config = dict(
    n_layer=13,
    d_model=256,
    n_head=4,
    n_kv_head=4,
    head_dim=64,
    d_mlp=1024,
    vocab_size=1285,
    activation='swiglu',
    norm='rmsnorm',
    norm_place='pre',
    norm_eps=1e-06,
    positions='rope',
    rope_base=10000.0,
    rope_fraction=1.0,
    qk_norm=False,
    attn_scale=0.125,
    bias='none',
    tie_embeddings=True,
    parallel_block=False,
    extras=['capped logits'],
    init='uniform',
    init_std_qkv=0.0236,
    init_std_o=0.0,
    init_std_up=0.0236,
    init_std_down=0.0,
    optimizer='adamw',
    lr=0.00142,
    beta1=0.9,
    beta2=0.98,
    weight_decay=0.21,
    lr_head=0.00731,
    warmup_steps=471,
    schedule='wsd',
    decay_fraction=0.934,
    decay_shape='sqrt',
    final_lr_fraction=0.0,
    batch_tokens=[16384, 32768, 49152],
    seq_len=384,
    doc_mask=True,
    train_tokens=228800000,
    steps=7451,
    dataset='wikipedia_en',
)
MLP neurons of a small language model. Each row is named by its layer, matrix (down: output weights) and neuron, and shows model dimensions 64-191. Each number is 50 + 10 x the weight over its row's rms, rounded and kept within 0 to 99. A neuron's up and down rows have the sign that makes its largest values positive.
Before each neuron's rows, "fires before" lists the tokens most often just after its 100 highest values on Wikipedia text that the model never trained on. A number after a token or word is its count.

fires before: "ction" 23, "cted" 11, "ck" 8, "b" 7, "ctor" 6
L7.down873:62 66 49 49 54 54 46 45 54 37 36 48 43 50 40 34 67 52 41 47 58 50 55 45 40 52 57 49 47 35 24 46 34 38 53 41 70 33 56 56 33 42 71 55 51 43 39 53 29 47 52 39 35 48 30 44 46 51 31 58 48 55 54 33 60 45 44 58 71 55 33 64 44 48 47 34 34 45 43 49 49 33 39 37 56 45 50 47 53 51 56 74 52 55 47 59 52 40 48 39 43 47 48 51 58 65 53 52 58 61 43 52 45 45 55 41 69 52 45 60 50 43 50 40 41 61 60 52

fires before: "e" 13, "ific" 13, "ing" 9, "le" 7, "es" 6, "ual" 5
L4.down357:38 53 57 44 54 50 58 38 53 47 52 71 52 47 59 38 68 56 56 45 60 53 41 33 68 46 44 34 61 59 62 39 46 61 57 72 38 55 56 60 56 75 63 42 51 48 43 72 54 44 32 48 44 40 67 50 36 55 51 58 53 50 58 47 41 23 55 55 62 62 43 43 41 45 61 55 67 51 29 51 54 55 41 64 45 31 54 69 58 60 29 37 55 64 46 51 56 63 49 62 53 41 41 55 72 47 58 41 51 53 37 42 47 47 67 42 41 70 42 45 47 44 55 39 47 35 49 52

fires before: "ack" 14, "ad" 14, "ock" 9, "ue" 7, "u" 6, "o" 6
L2.down942:39 52 44 66 62 57 38 59 45 32 46 61 42 36 57 46 47 46 42 40 48 69 67 47 53 47 47 53 59 57 57 51 62 58 51 39 42 69 50 45 51 43 41 57 42 53 42 51 47 52 60 50 42 45 42 27 48 39 51 53 57 72 24 47 68 45 35 57 35 58 39 46 36 59 53 43 54 36 51 55 32 62 31 51 30 70 42 48 47 51 54 73 45 44 44 62 57 68 55 57 47 41 56 54 57 44 55 66 51 42 60 51 58 61 66 77 64 44 62 34 52 56 44 56 60 64 42 51

fires before: "oin" 24, "ust" 19, "ire" 6, "ered" 5, "ourn" 5, "ud" 5
L4.down52:33 46 55 58 32 56 26 59 42 49 59 55 52 42 44 41 65 52 50 59 34 62 49 58 68 17 52 63 54 41 59 45 59 46 49 49 55 50 37 45 26 47 37 58 61 43 64 49 43 57 54 55 55 38 57 53 69 20 60 62 34 56 49 57 60 60 47 48 47 65 55 51 51 46 56 44 61 52 46 52 54 59 49 41 53 51 44 69 54 46 53 40 61 52 50 63 45 44 47 36 43 52 47 75 55 62 68 61 48 47 37 43 54 57 58 49 48 56 46 43 53 39 55 51 49 59 46 21

fires before: "o" 17, "es" 12, "pt" 11, "e" 9, "is" 5
L9.down553:47 70 42 53 56 47 55 46 56 64 56 55 53 48 38 40 39 37 42 45 51 35 54 55 65 44 39 51 65 49 52 45 41 53 35 58 56 60 43 48 64 45 53 54 57 59 41 47 39 53 54 29 31 63 47 42 53 42 49 49 56 30 53 45 50 33 57 46 69 36 40 58 51 52 54 50 48 49 65 42 53 43 48 51 43 52 39 43 51 47 38 47 65 59 47 39 51 37 36 61 55 41 58 54 60 50 49 55 38 58 57 47 49 71 72 25 47 48 72 51 50 45 37 52 37 43 28 43

fires before: "il" 25, "ot" 11, "r" 6, "ant" 5, "ar" 5, "ys" 4
L9.down581:59 39 41 48 46 35 49 63 60 48 50 47 52 63 52 64 57 61 48 44 38 58 52 35 50 45 38 26 57 53 49 51 66 50 48 44 59 40 51 44 50 55 53 45 40 48 44 35 40 55 73 37 39 55 42 49 40 47 65 67 43 37 41 48 52 48 62 49 66 51 66 55 55 29 44 61 49 50 51 63 39 33 59 59 49 61 43 61 58 57 42 49 76 55 50 47 54 59 30 56 42 53 52 48 63 54 53 56 53 45 50 51 56 50 56 50 39 55 59 45 54 23 41 46 33 39 38 62

fires before: " the" 21, "," 9, " he" 8, " a" 6, " it" 5, " they" 4
L10.down366:45 48 41 51 52 49 48 39 48 33 52 39 46 50 61 35 44 65 47 49 51 54 54 48 61 53 72 41 56 54 48 51 46 40 41 53 46 59 50 61 20 54 55 56 57 48 42 49 54 50 40 54 39 48 40 44 45 49 46 43 53 55 55 37 42 56 61 49 57 74 58 42 56 44 35 36 45 48 37 56 58 51 45 82 68 32 72 63 54 58 56 55 59 45 32 48 42 62 61 47 62 52 48 35 61 57 64 48 50 66 50 48 46 34 28 60 55 50 43 48 47 52 59 48 34 49 48 67

fires before: "ound" 21, "m" 17, "r" 12, "g" 6, "ts" 5, "ch" 4
L2.down581:46 44 31 59 50 34 41 41 44 51 47 42 64 52 42 44 41 41 69 57 54 37 39 41 53 51 47 44 42 48 48 60 47 57 45 50 50 48 56 43 62 34 64 72 46 63 49 66 34 44 56 40 46 40 40 53 42 40 68 51 56 48 46 61 44 59 39 61 64 55 58 63 47 43 36 54 39 37 51 35 54 55 60 23 55 48 31 64 37 45 56 39 41 43 46 52 50 67 43 65 56 47 48 67 46 46 35 53 31 46 53 46 54 51 51 45 55 50 44 56 45 36 44 63 41 51 41 38

fires before: "eral" 20, "ther" 11, "er" 8, "et" 7, "us" 6
L10.down561:49 57 47 57 50 65 40 56 57 65 45 31 61 52 60 44 41 54 55 44 43 49 43 50 53 46 56 27 51 52 28 48 34 53 54 43 49 64 70 39 53 68 60 55 57 54 56 49 59 41 54 53 55 71 44 34 54 44 56 36 37 40 56 46 63 36 58 51 43 40 56 44 70 68 44 61 51 58 65 49 58 62 49 76 40 50 38 61 69 46 35 51 43 55 64 41 51 39 47 45 60 47 60 48 54 58 47 55 48 24 52 51 40 55 54 47 46 40 56 50 39 42 44 42 62 37 34 44

fires before: "le" 44, "um" 18, "on" 9, "or" 5
L2.down113:39 49 40 59 62 65 59 69 46 54 62 51 47 43 33 42 67 54 52 58 36 43 53 47 56 43 39 61 45 60 57 56 60 32 43 62 89 53 53 46 40 40 50 64 36 63 33 63 58 46 49 42 66 34 42 37 60 59 56 60 44 58 43 39 37 53 49 45 48 60 43 59 43 47 53 51 43 63 62 67 45 51 41 41 46 48 46 49 41 52 50 46 64 48 45 57 56 62 60 45 57 30 34 44 63 38 51 50 54 59 25 56 52 60 77 55 62 57 47 40 54 64 42 38 49 58 48 46

fires before: "ual" 18, "pt" 10, "ly" 9, "l" 8, "th" 5, "n" 4
L9.down326:52 30 38 42 50 45 46 58 51 43 58 55 50 55 55 49 47 49 49 62 45 66 48 43 48 48 50 52 38 50 49 25 48 59 51 39 58 53 57 49 46 66 50 56 55 48 53 53 48 49 53 61 54 65 54 46 41 50 38 36 50 49 41 43 25 62 32 42 33 45 55 47 25 41 39 51 54 60 72 36 29 53 59 59 48 69 42 38 59 58 37 42 41 70 42 57 49 53 72 59 44 49 39 38 60 43 50 48 52 64 54 43 40 51 58 50 58 34 51 46 45 45 40 30 67 36 62 55

fires before: ":" 37, "ed" 11, " of" 9, "ite" 5
L10.down755:56 37 49 66 42 50 35 45 51 57 66 53 52 47 44 75 57 49 49 38 32 44 45 54 43 65 32 54 29 50 61 59 63 63 38 50 49 37 60 30 60 73 50 43 47 40 55 63 33 36 53 42 42 54 43 48 55 65 55 45 42 43 65 54 56 46 52 51 41 43 43 40 41 56 47 57 53 48 47 48 53 46 40 50 59 59 59 38 41 46 42 52 45 46 55 44 58 49 44 38 35 41 59 49 54 67 29 47 49 58 48 44 45 23 67 42 49 60 53 72 67 45 34 45 44 55 43 57

fires before: "ational" 18, "amed" 15, "ow" 7, "at" 6, "ear" 6, "ight" 6
L4.down443:35 46 54 58 42 48 46 41 66 61 48 52 49 55 40 49 44 53 55 49 51 46 35 47 44 42 52 53 38 38 53 33 32 45 34 60 63 37 40 70 44 50 58 45 34 25 66 50 42 79 44 36 56 45 52 40 53 42 46 67 47 56 47 36 26 48 51 56 54 49 48 48 47 60 34 39 55 57 46 59 53 47 55 56 37 48 58 49 49 41 51 51 60 42 43 51 51 48 47 46 42 42 57 55 55 50 55 40 47 57 37 36 36 56 59 49 60 50 68 48 34 46 55 46 53 57 48 42

fires before: "\n" 84, "|" 8, "-" 4
L10.down953:57 51 54 50 51 44 57 55 62 58 56 44 59 46 50 47 40 42 35 58 67 51 53 39 54 48 43 47 55 42 57 40 58 51 43 51 50 77 48 48 53 31 62 51 40 61 51 50 31 40 34 59 43 58 36 59 39 50 40 52 42 42 59 46 66 71 67 29 48 52 56 53 53 50 55 43 53 71 52 63 60 49 35 46 38 46 39 62 37 48 50 56 62 42 54 37 20 44 40 47 48 50 50 51 37 56 34 50 56 42 56 65 52 60 45 62 47 43 60 33 48 72 49 52 44 37 44 61

fires before: "in" 12, "im" 9, "ess" 8, "ad" 8, "is" 8, "inc" 7
L9.down970:71 62 61 55 53 66 27 34 41 43 45 61 55 60 51 35 66 58 60 51 54 51 46 67 53 41 52 71 48 48 49 54 63 36 68 36 48 54 32 71 32 23 63 55 35 50 43 49 54 58 54 52 39 48 34 54 58 54 55 34 50 51 48 37 57 33 61 38 39 54 56 52 54 70 45 50 46 47 44 46 34 56 61 62 54 75 49 56 46 25 51 58 49 42 44 36 36 47 28 33 67 50 56 40 53 52 47 45 68 45 61 60 56 59 46 67 41 49 75 62 38 54 40 56 49 57 48 59

fires before: "d" 25, "ier" 8, "out" 6, "ce" 6, "in" 5, "i" 4
L4.down635:53 52 64 60 40 46 54 56 40 53 37 40 57 51 35 44 53 58 50 61 48 35 41 32 54 36 43 56 48 53 55 55 61 47 44 36 36 57 24 60 42 39 34 44 28 42 54 48 54 45 61 31 39 60 45 33 61 39 52 31 46 55 39 58 49 55 51 60 48 53 58 39 48 32 64 60 53 37 44 53 43 38 61 36 64 42 60 46 45 56 37 64 59 42 49 50 51 58 38 44 54 44 52 41 57 69 39 67 48 34 70 53 52 59 40 54 59 52 60 45 45 69 63 58 42 59 29 57

fires before: " as" 18, "man" 15, "ce" 10, "mer" 4, "ces" 4
L4.down152:39 56 59 43 47 61 38 37 56 35 52 59 53 39 33 47 54 37 66 39 39 42 54 56 55 63 49 43 45 55 47 49 51 66 49 46 62 60 48 57 61 55 81 52 41 57 41 43 48 40 53 57 34 56 61 50 49 63 39 49 58 64 60 45 61 45 63 55 62 70 41 53 55 48 46 59 45 52 63 46 60 58 37 63 42 49 63 43 60 56 34 40 47 62 48 36 48 43 55 36 35 55 61 47 48 56 46 49 49 39 27 57 47 42 78 41 65 54 63 58 61 50 47 38 48 64 51 56

fires before: "m" 17, "mer" 12, "ce" 12, "2" 7, " m" 6
L10.down61:60 61 60 48 50 64 56 64 65 45 57 55 41 54 47 62 53 55 43 21 47 46 44 58 49 64 34 36 44 48 40 39 55 70 58 59 29 36 62 43 51 40 28 50 43 38 50 43 49 57 35 62 62 62 60 45 50 55 38 59 74 44 48 61 69 43 39 54 57 56 49 56 47 56 65 55 44 47 64 52 27 68 48 51 44 55 65 44 58 49 50 46 59 43 43 41 58 55 62 36 60 55 62 52 56 38 53 62 51 52 48 51 41 50 59 28 53 54 46 39 51 22 46 47 35 54 57 48

fires before: "il" 13, "ed" 11, "it" 11, "ard" 6, "ing" 6, "est" 5
L9.down1020:64 61 52 51 53 50 56 46 51 53 41 58 43 42 42 40 50 47 60 64 47 42 58 57 43 51 44 39 64 51 42 42 44 68 50 45 39 47 39 61 59 35 47 61 28 39 65 55 58 64 55 54 39 54 37 50 45 32 42 25 55 41 58 54 62 48 39 46 63 42 50 49 56 48 52 52 59 50 64 49 29 64 56 45 31 56 30 43 62 32 37 47 68 58 68 54 51 45 39 54 42 53 55 45 70 35 58 63 51 55 49 36 53 47 62 65 45 32 58 35 56 60 47 41 55 42 48 58

fires before: "c" 15, "k" 14, "ce" 10, "z" 6, "==" 5
L4.down925:77 44 43 40 53 62 40 56 61 55 35 64 55 37 46 41 81 54 48 52 45 63 41 56 52 58 69 32 51 54 47 49 55 67 54 38 69 53 35 40 69 51 45 51 66 36 41 55 62 50 58 28 62 44 55 46 70 43 47 55 48 44 55 51 50 51 26 65 57 52 53 56 49 50 44 55 55 54 42 63 53 61 44 44 30 41 43 59 57 56 58 64 61 56 28 42 39 63 45 38 71 49 61 39 59 76 54 44 53 53 56 52 61 40 57 40 55 42 50 39 43 58 42 46 50 47 45 59

fires before: "s" 12, "w" 10, "R" 9, "he" 9, "ro" 8, "z" 7
L5.down892:33 24 51 53 53 44 36 29 46 33 48 55 41 63 50 29 47 42 47 43 65 45 60 55 48 70 53 38 49 61 48 31 53 52 65 40 50 55 44 55 50 65 48 59 63 58 55 44 79 53 42 63 68 21 66 49 53 42 48 47 42 43 57 28 56 45 56 53 59 41 59 46 64 50 50 39 48 60 55 50 45 59 68 48 38 61 45 37 61 40 48 41 65 63 56 58 50 48 37 57 45 50 44 51 51 48 43 43 58 46 35 60 40 46 43 39 53 61 69 64 60 52 36 70 47 45 46 48

fires before: "t" 17, "ted" 15, "te" 10, "ct" 6, "ican" 5, "C" 5
L9.down974:63 61 38 39 48 50 54 47 42 58 46 50 62 54 45 51 49 40 40 56 34 59 53 53 52 60 43 26 49 61 34 39 62 69 48 47 40 62 57 46 28 30 53 31 52 69 47 57 32 34 40 55 40 45 36 72 50 44 57 45 54 62 65 61 50 53 48 45 58 53 46 55 59 59 63 40 43 49 41 59 65 35 41 50 45 58 44 63 41 37 57 62 60 31 44 63 41 54 38 54 42 65 36 30 50 45 45 55 51 40 53 48 48 34 62 62 48 42 54 43 58 39 43 39 34 65 48 47

fires before: " the" 35, " W" 5, " that" 4, "he" 4, "her" 4
L10.down873:48 43 54 47 53 56 46 65 72 72 49 52 52 46 46 50 53 39 43 38 44 42 37 37 54 51 44 51 60 40 37 45 49 41 46 66 34 53 46 54 49 61 35 65 61 53 48 41 42 47 64 67 43 31 34 31 41 38 43 45 55 59 47 41 55 37 52 35 42 60 57 63 54 58 67 53 47 47 38 59 42 39 71 52 50 49 62 54 48 59 59 55 52 49 49 60 41 56 51 63 53 53 53 14 43 52 63 53 36 42 46 47 41 41 44 59 53 22 59 40 34 46 57 43 47 57 41 49

fires before: "|" 23, ";" 22, " |" 19, "un" 6
L10.down336:41 43 59 50 61 40 60 52 57 44 44 53 39 48 69 46 39 51 55 60 42 70 60 56 48 45 47 57 39 64 58 49 48 48 43 42 48 61 57 52 61 61 56 43 43 56 50 43 53 57 41 38 72 48 52 56 31 55 35 50 46 52 52 41 54 44 65 66 56 51 53 42 52 42 49 56 63 39 53 55 45 51 39 64 52 32 39 32 39 42 65 65 43 52 38 31 59 45 44 44 41 60 31 49 46 72 38 41 41 63 45 51 39 53 48 52 54 54 33 48 39 66 42 33 53 47 52 60

fires before: "ers" 24, "ly" 12, "ine" 8, "gh" 8, "er" 7
L5.down589:54 49 39 55 49 44 45 47 61 55 46 48 63 49 24 36 50 64 49 58 35 54 45 34 35 52 61 66 49 42 71 52 53 34 30 57 36 52 43 57 52 50 49 66 32 51 44 37 43 51 62 38 43 41 49 44 64 53 38 48 53 38 43 45 31 45 40 50 42 45 56 49 56 52 72 38 44 51 40 53 54 52 58 38 51 49 51 44 53 42 57 56 63 51 63 38 56 36 54 57 60 49 49 63 62 46 78 62 51 47 50 40 62 28 50 46 58 44 45 45 52 59 59 56 58 59 62 37

fires before: "ut" 24, "S." 10, "les" 8, "le" 4, "ad" 4, "ity" 4
L9.down809:68 43 56 42 48 58 59 71 52 57 30 48 54 41 62 59 53 39 32 62 48 32 65 58 47 44 41 60 61 63 68 51 47 45 50 58 56 49 41 46 53 50 50 61 50 58 55 59 32 42 45 53 34 61 47 53 39 47 44 62 45 54 50 38 41 55 46 45 62 51 44 57 40 58 50 38 40 45 55 45 43 52 48 41 67 42 43 42 50 46 57 57 47 68 74 64 44 55 60 54 52 39 69 55 50 64 59 55 46 49 58 34 57 47 53 45 41 71 53 37 57 36 31 61 48 54 46 46

fires before: "ge" 22, "ad" 8, "et" 7, "s" 7, "w" 6, "y." 5
L10.down79:46 47 48 33 51 53 45 70 57 48 42 52 47 51 39 40 37 44 51 49 47 54 54 46 66 46 53 49 48 53 36 54 47 62 56 50 58 62 59 50 51 59 50 34 43 27 53 29 48 46 40 61 48 43 54 48 42 44 67 72 54 41 51 52 57 39 61 55 39 43 47 60 56 46 62 45 71 41 46 57 61 48 61 71 41 42 80 55 62 51 48 41 42 49 58 48 43 58 51 64 52 49 52 69 54 44 47 50 39 53 25 45 47 49 48 45 51 54 31 60 53 46 52 52 42 47 49 55

fires before: "ge" 17, " to" 15, "ion" 10, "ship" 9, "cted" 7, "g" 6
L9.down977:47 39 51 62 42 68 47 32 43 51 55 57 64 35 48 58 40 39 33 37 53 41 59 39 52 36 61 58 51 61 54 50 39 51 53 31 67 49 45 48 57 60 45 52 50 56 58 35 40 54 60 64 40 48 50 44 55 52 44 51 54 34 41 56 53 43 55 37 60 55 60 59 57 70 49 56 52 52 62 52 72 43 37 44 61 59 35 30 48 41 41 30 36 49 58 53 37 52 40 73 41 44 56 53 56 47 46 35 53 72 68 38 60 53 65 41 53 30 41 36 47 37 42 70 46 72 51 48

fires before: "ip" 25, "el" 9, "n" 5, "iv" 4, "2" 4, " d" 4
L10.down543:66 36 38 49 66 42 52 42 65 71 57 59 51 51 49 55 55 51 64 72 60 56 56 43 68 49 52 57 46 47 30 37 53 44 41 43 40 49 61 49 61 53 41 68 61 58 50 58 49 49 43 37 41 47 43 38 64 62 52 67 51 45 57 38 60 47 42 49 68 59 46 47 57 61 52 53 44 45 61 48 57 55 52 64 56 35 48 44 41 48 46 28 64 36 52 42 45 31 46 49 54 38 61 61 52 55 47 55 52 43 36 47 47 51 46 54 56 50 69 53 43 43 50 51 42 58 59 50

fires before: "ction" 26, "cted" 7, "ion" 6, "us" 4, "i" 4, "et" 4
L2.down8:49 61 54 56 43 55 50 56 46 45 37 43 48 69 54 56 53 63 55 29 55 54 45 38 59 52 37 40 45 74 35 39 44 46 48 50 67 56 54 51 56 56 53 52 55 48 48 56 40 61 64 52 43 64 26 37 60 65 69 44 50 31 69 50 37 42 33 46 54 45 35 52 50 58 43 59 33 34 69 47 50 57 68 42 59 42 47 45 49 38 48 55 57 40 71 57 49 37 64 45 32 48 53 47 61 47 53 36 52 58 68 68 58 46 53 38 60 49 49 45 56 53 62 43 57 63 53 64

fires before: "ual" 17, "ed" 12, "s" 9, "ered" 8, "ing" 6, "end" 5
L2.down900:60 71 41 43 53 68 74 75 27 53 42 48 53 43 49 56 55 57 43 58 34 57 43 58 64 39 62 44 50 56 60 44 55 69 55 49 60 61 36 59 40 64 35 46 61 42 54 53 55 39 56 24 43 54 54 67 48 51 38 57 49 46 48 50 44 33 38 39 53 51 47 48 65 71 38 33 36 46 45 51 36 68 61 37 43 55 64 49 45 64 46 35 54 61 58 59 45 55 51 44 41 67 42 67 43 44 38 47 59 54 50 50 41 61 43 54 72 48 41 44 55 38 38 58 70 59 53 40

fires before: "le" 19, "ial" 13, "iz" 10, "her" 6, "ant" 6
L4.down888:41 50 44 53 47 59 52 50 60 63 43 41 46 59 49 65 41 45 53 43 54 60 40 39 46 37 25 45 50 44 56 48 57 64 40 50 60 42 72 55 47 54 28 62 55 55 46 53 35 54 62 58 44 61 54 52 31 51 52 35 47 61 56 37 62 56 57 56 56 47 61 46 34 56 58 48 45 65 47 55 44 60 40 50 29 48 62 66 65 33 46 43 49 59 48 49 58 82 60 39 38 59 53 48 48 58 45 28 48 46 38 63 52 53 46 34 45 62 29 38 62 54 42 45 51 36 42 51

fires before: "oin" 21, "ust" 15, "all" 13, "ud" 6, "s" 6, "un" 4
L5.down275:68 37 47 62 56 66 35 44 39 58 47 39 61 48 36 56 56 35 63 50 40 63 57 53 49 42 38 58 55 56 61 45 56 43 42 34 49 30 42 63 38 55 53 38 42 67 48 50 38 39 57 61 48 51 61 39 27 37 52 64 52 52 53 52 55 45 44 40 54 66 55 52 65 48 64 52 55 50 56 60 46 46 48 32 40 44 43 60 37 46 46 58 50 49 53 43 44 44 55 32 45 35 81 53 57 57 55 45 57 46 52 45 49 55 65 48 48 34 49 49 47 38 50 51 58 63 61 21

fires before: "lish" 20, "land" 15, "ad" 12, "ine" 10, "ly" 5
L9.down147:38 44 35 49 53 53 30 46 55 50 73 57 57 66 63 33 45 37 53 48 53 48 33 46 34 47 65 48 48 58 38 42 45 41 47 31 41 52 57 48 38 29 45 60 53 60 64 63 41 45 33 45 55 56 48 50 63 70 36 46 56 46 44 44 29 73 45 49 48 55 52 47 66 53 54 57 51 44 42 43 39 57 54 37 41 44 56 47 51 57 32 66 50 59 45 34 65 33 43 42 55 59 39 45 50 43 54 56 51 64 45 62 57 52 75 34 48 48 75 59 53 46 47 39 43 62 36 34

fires before: "as" 20, "ic" 12, "S" 6, "ican" 4, "C" 4, "A" 4
L9.down916:39 58 58 44 41 56 59 44 39 35 55 42 49 39 52 47 60 56 62 55 36 54 66 35 72 70 35 50 52 43 54 54 69 68 53 59 45 48 57 63 48 57 54 29 32 48 57 52 58 50 45 30 51 64 42 59 33 46 61 59 52 56 37 49 55 52 49 64 43 54 47 50 49 32 43 47 43 39 60 58 49 33 49 57 46 63 50 44 39 55 55 32 54 45 47 41 40 33 41 26 49 55 41 46 49 41 77 61 49 46 60 36 46 36 53 51 45 55 64 50 47 59 65 60 39 41 59 52

fires before: "her" 14, "ial" 12, "iet" 9, "c" 7, "i" 4, "op" 4
L9.down373:55 51 51 66 45 42 49 44 40 46 43 44 45 45 49 43 39 38 57 56 56 33 57 54 59 49 50 56 44 48 36 45 54 55 51 62 52 47 53 75 67 45 49 62 56 37 47 61 41 69 66 70 37 46 57 59 37 40 36 52 47 49 54 58 48 57 57 58 44 44 43 47 51 63 60 50 38 30 41 41 52 54 37 55 48 32 69 47 50 52 52 61 40 68 54 47 53 61 51 48 37 33 41 38 45 54 46 58 52 57 71 49 46 43 41 66 34 52 42 51 53 48 70 56 50 64 54 56

fires before: "le" 20, "um" 8, "bum" 7, "th" 7, "iz" 4, "n" 4
L9.down105:52 70 27 64 12 54 57 46 56 43 59 47 50 52 47 46 55 47 56 37 41 60 39 62 60 67 33 46 61 44 38 56 45 33 40 35 56 47 57 40 10 57 49 54 40 55 52 60 42 42 50 50 48 39 56 49 30 43 65 49 62 30 56 38 52 55 58 41 44 58 36 44 59 51 43 51 53 49 54 54 53 49 53 46 39 40 57 66 41 47 37 60 58 35 48 58 52 55 60 58 43 49 40 48 54 46 47 48 35 45 53 33 58 57 66 39 47 59 43 53 47 41 38 40 38 42 49 44

fires before: "ch" 13, "ce" 10, "ter" 9, "c" 8, " of" 6, "k" 5
L4.down365:59 51 60 51 62 46 44 55 49 53 53 46 55 56 44 43 51 45 38 34 69 53 43 51 42 68 41 51 41 37 56 45 63 49 59 44 62 47 43 44 38 35 46 40 45 45 63 49 49 40 37 46 41 61 36 63 69 31 36 53 55 47 20 49 57 46 55 45 44 63 41 52 53 53 53 39 33 66 67 43 58 62 51 68 47 56 51 42 53 37 67 40 46 32 49 52 45 41 44 52 39 56 47 46 42 50 36 63 38 48 47 57 62 42 36 46 46 56 43 62 43 47 68 33 46 45 50 48

fires before: "oc" 20, "est" 11, "ist" 8, "emb" 7, "um" 6, "ol" 6
L4.down855:77 49 60 52 58 85 43 30 56 37 45 53 42 35 56 41 48 46 56 35 60 57 40 53 47 34 45 53 52 53 38 55 66 40 52 53 54 44 40 34 61 45 43 56 47 40 59 44 61 45 55 34 56 41 45 33 51 51 37 44 55 53 42 48 46 45 56 49 54 19 46 37 63 42 45 54 57 56 40 44 50 45 37 52 46 48 62 48 49 46 68 56 47 60 35 61 67 59 59 54 65 51 45 52 55 59 50 60 46 57 39 48 45 47 67 67 61 38 46 40 41 71 50 36 34 45 49 37

fires before: "x" 17, "ad" 9, "let" 8, "m" 6, "ace" 5, "S." 5
L7.down676:58 60 51 49 48 44 42 57 57 45 48 59 53 62 47 42 40 50 62 59 39 58 51 49 46 61 52 47 52 40 37 51 49 55 64 57 69 38 47 25 54 36 40 63 57 44 48 43 62 34 51 69 49 64 46 55 45 46 46 72 45 50 66 44 65 49 36 51 61 82 51 37 52 42 43 42 42 50 56 46 45 63 69 44 42 28 39 58 44 35 53 62 54 67 53 63 69 44 52 48 69 44 60 34 51 49 49 51 48 56 52 54 42 60 57 35 33 44 52 41 55 46 42 57 31 45 52 38

fires before: ":" 60, "\n" 8, ")" 6, "is" 4
L7.down803:63 39 43 42 62 66 41 47 59 65 48 52 67 49 38 58 64 43 40 61 54 46 49 42 57 58 55 57 59 35 70 66 56 51 56 45 56 56 51 47 38 45 50 51 55 51 53 44 41 42 41 44 45 42 47 58 29 45 41 64 51 67 61 57 53 46 62 48 50 56 43 46 68 53 54 61 44 53 42 45 56 58 62 62 61 59 39 48 58 45 48 50 38 41 40 92 51 44 68 30 58 41 59 45 49 37 61 65 54 37 55 41 42 49 60 72 44 44 46 57 45 51 41 67 38 78 58 43

fires before: "==" 26, " ==" 11, "c" 8, " l" 8, "y" 5
L10.down749:53 35 47 56 41 40 64 65 60 40 49 43 33 49 38 49 68 41 43 42 45 41 47 49 60 64 56 65 70 72 39 64 57 42 47 56 51 29 33 52 58 56 48 31 54 38 54 45 47 65 47 48 62 41 35 59 66 38 40 54 50 45 68 62 42 38 48 55 44 52 51 61 55 34 55 49 52 49 38 58 45 52 54 51 53 58 68 50 67 57 56 64 59 61 49 64 46 55 54 60 35 60 55 45 46 57 55 37 54 54 45 38 49 55 34 64 51 65 49 60 51 53 39 43 58 61 57 48

fires before: "y" 21, "ed" 11, "s" 8, "a" 6, "y," 5
L10.down482:39 41 32 38 42 38 60 46 30 71 50 49 73 64 58 42 45 55 52 60 49 57 34 53 66 40 46 39 50 40 56 35 51 51 37 51 50 54 48 50 25 46 49 52 62 49 56 41 60 56 36 39 50 49 43 51 46 48 54 54 44 62 46 50 65 50 43 32 45 56 52 55 55 67 59 46 37 42 39 72 56 54 48 62 38 40 58 48 49 44 36 55 37 47 45 39 37 56 62 42 48 53 62 49 64 56 50 39 44 44 57 48 63 44 30 56 49 40 37 43 59 43 58 41 70 44 49 47

fires before: " |" 32, "ed" 17, ":" 9, " of" 4, " d" 4
L10.down69:54 53 53 45 54 56 55 63 60 53 31 62 42 52 66 61 57 33 49 43 47 49 44 38 54 50 51 63 65 49 46 53 46 35 52 40 53 38 41 63 44 62 57 51 66 59 55 65 54 47 46 35 50 50 55 58 45 49 45 48 67 51 72 64 56 43 46 45 41 48 49 44 53 60 50 54 53 60 52 43 38 42 39 42 49 51 71 55 45 63 48 68 45 71 42 44 67 58 39 69 52 50 58 57 51 62 49 51 52 52 53 58 51 43 41 64 51 43 34 84 57 50 51 48 69 63 49 70

fires before: "oc" 26, "ist" 14, "emb" 11, "um" 8, "un" 6, "ign" 4
L2.down317:58 47 27 44 47 58 52 42 24 41 54 50 53 58 65 58 50 55 52 38 41 52 53 57 34 49 49 43 52 59 49 49 50 62 48 46 39 44 42 54 31 49 76 44 41 13 52 44 46 50 56 54 48 58 57 45 47 46 47 49 58 61 44 49 69 56 50 62 43 48 44 50 74 44 57 38 47 52 49 37 41 60 42 49 59 59 54 25 40 44 45 64 49 56 41 58 43 50 56 49 63 53 51 45 44 54 61 52 62 55 61 46 42 53 97 45 63 39 44 58 47 69 39 22 40 55 46 53

fires before: "\n" 99
L9.down134:65 57 49 51 53 43 44 47 45 45 56 56 70 44 58 33 65 41 49 45 46 33 64 64 48 48 51 61 60 37 48 38 60 37 48 53 65 57 40 63 55 50 50 63 57 40 52 68 55 55 42 59 48 58 43 52 44 38 33 44 62 65 39 46 63 50 48 39 57 60 50 67 54 50 52 54 57 63 58 45 59 46 47 41 59 38 64 36 38 60 28 54 47 69 43 54 48 41 51 31 64 39 57 57 53 51 60 53 44 30 65 39 37 63 66 57 49 50 63 50 62 40 50 51 47 58 24 60

fires before: "or" 14, "en" 9, "ore" 8, "i" 8, "ient" 6, "ial" 6
L7.down105:46 47 38 55 53 45 60 53 58 39 47 42 54 67 59 51 55 50 56 39 47 52 49 46 41 53 58 49 53 70 46 41 48 40 34 60 40 61 44 51 57 55 29 54 44 30 52 21 54 53 56 40 56 36 54 53 46 42 39 38 48 54 59 37 57 48 49 38 37 46 47 68 38 30 46 67 43 38 59 72 41 50 51 41 54 41 52 43 58 57 46 73 61 55 54 50 56 39 70 58 52 39 55 46 52 60 44 45 33 52 70 50 54 59 67 47 45 56 52 51 37 63 61 60 51 68 57 50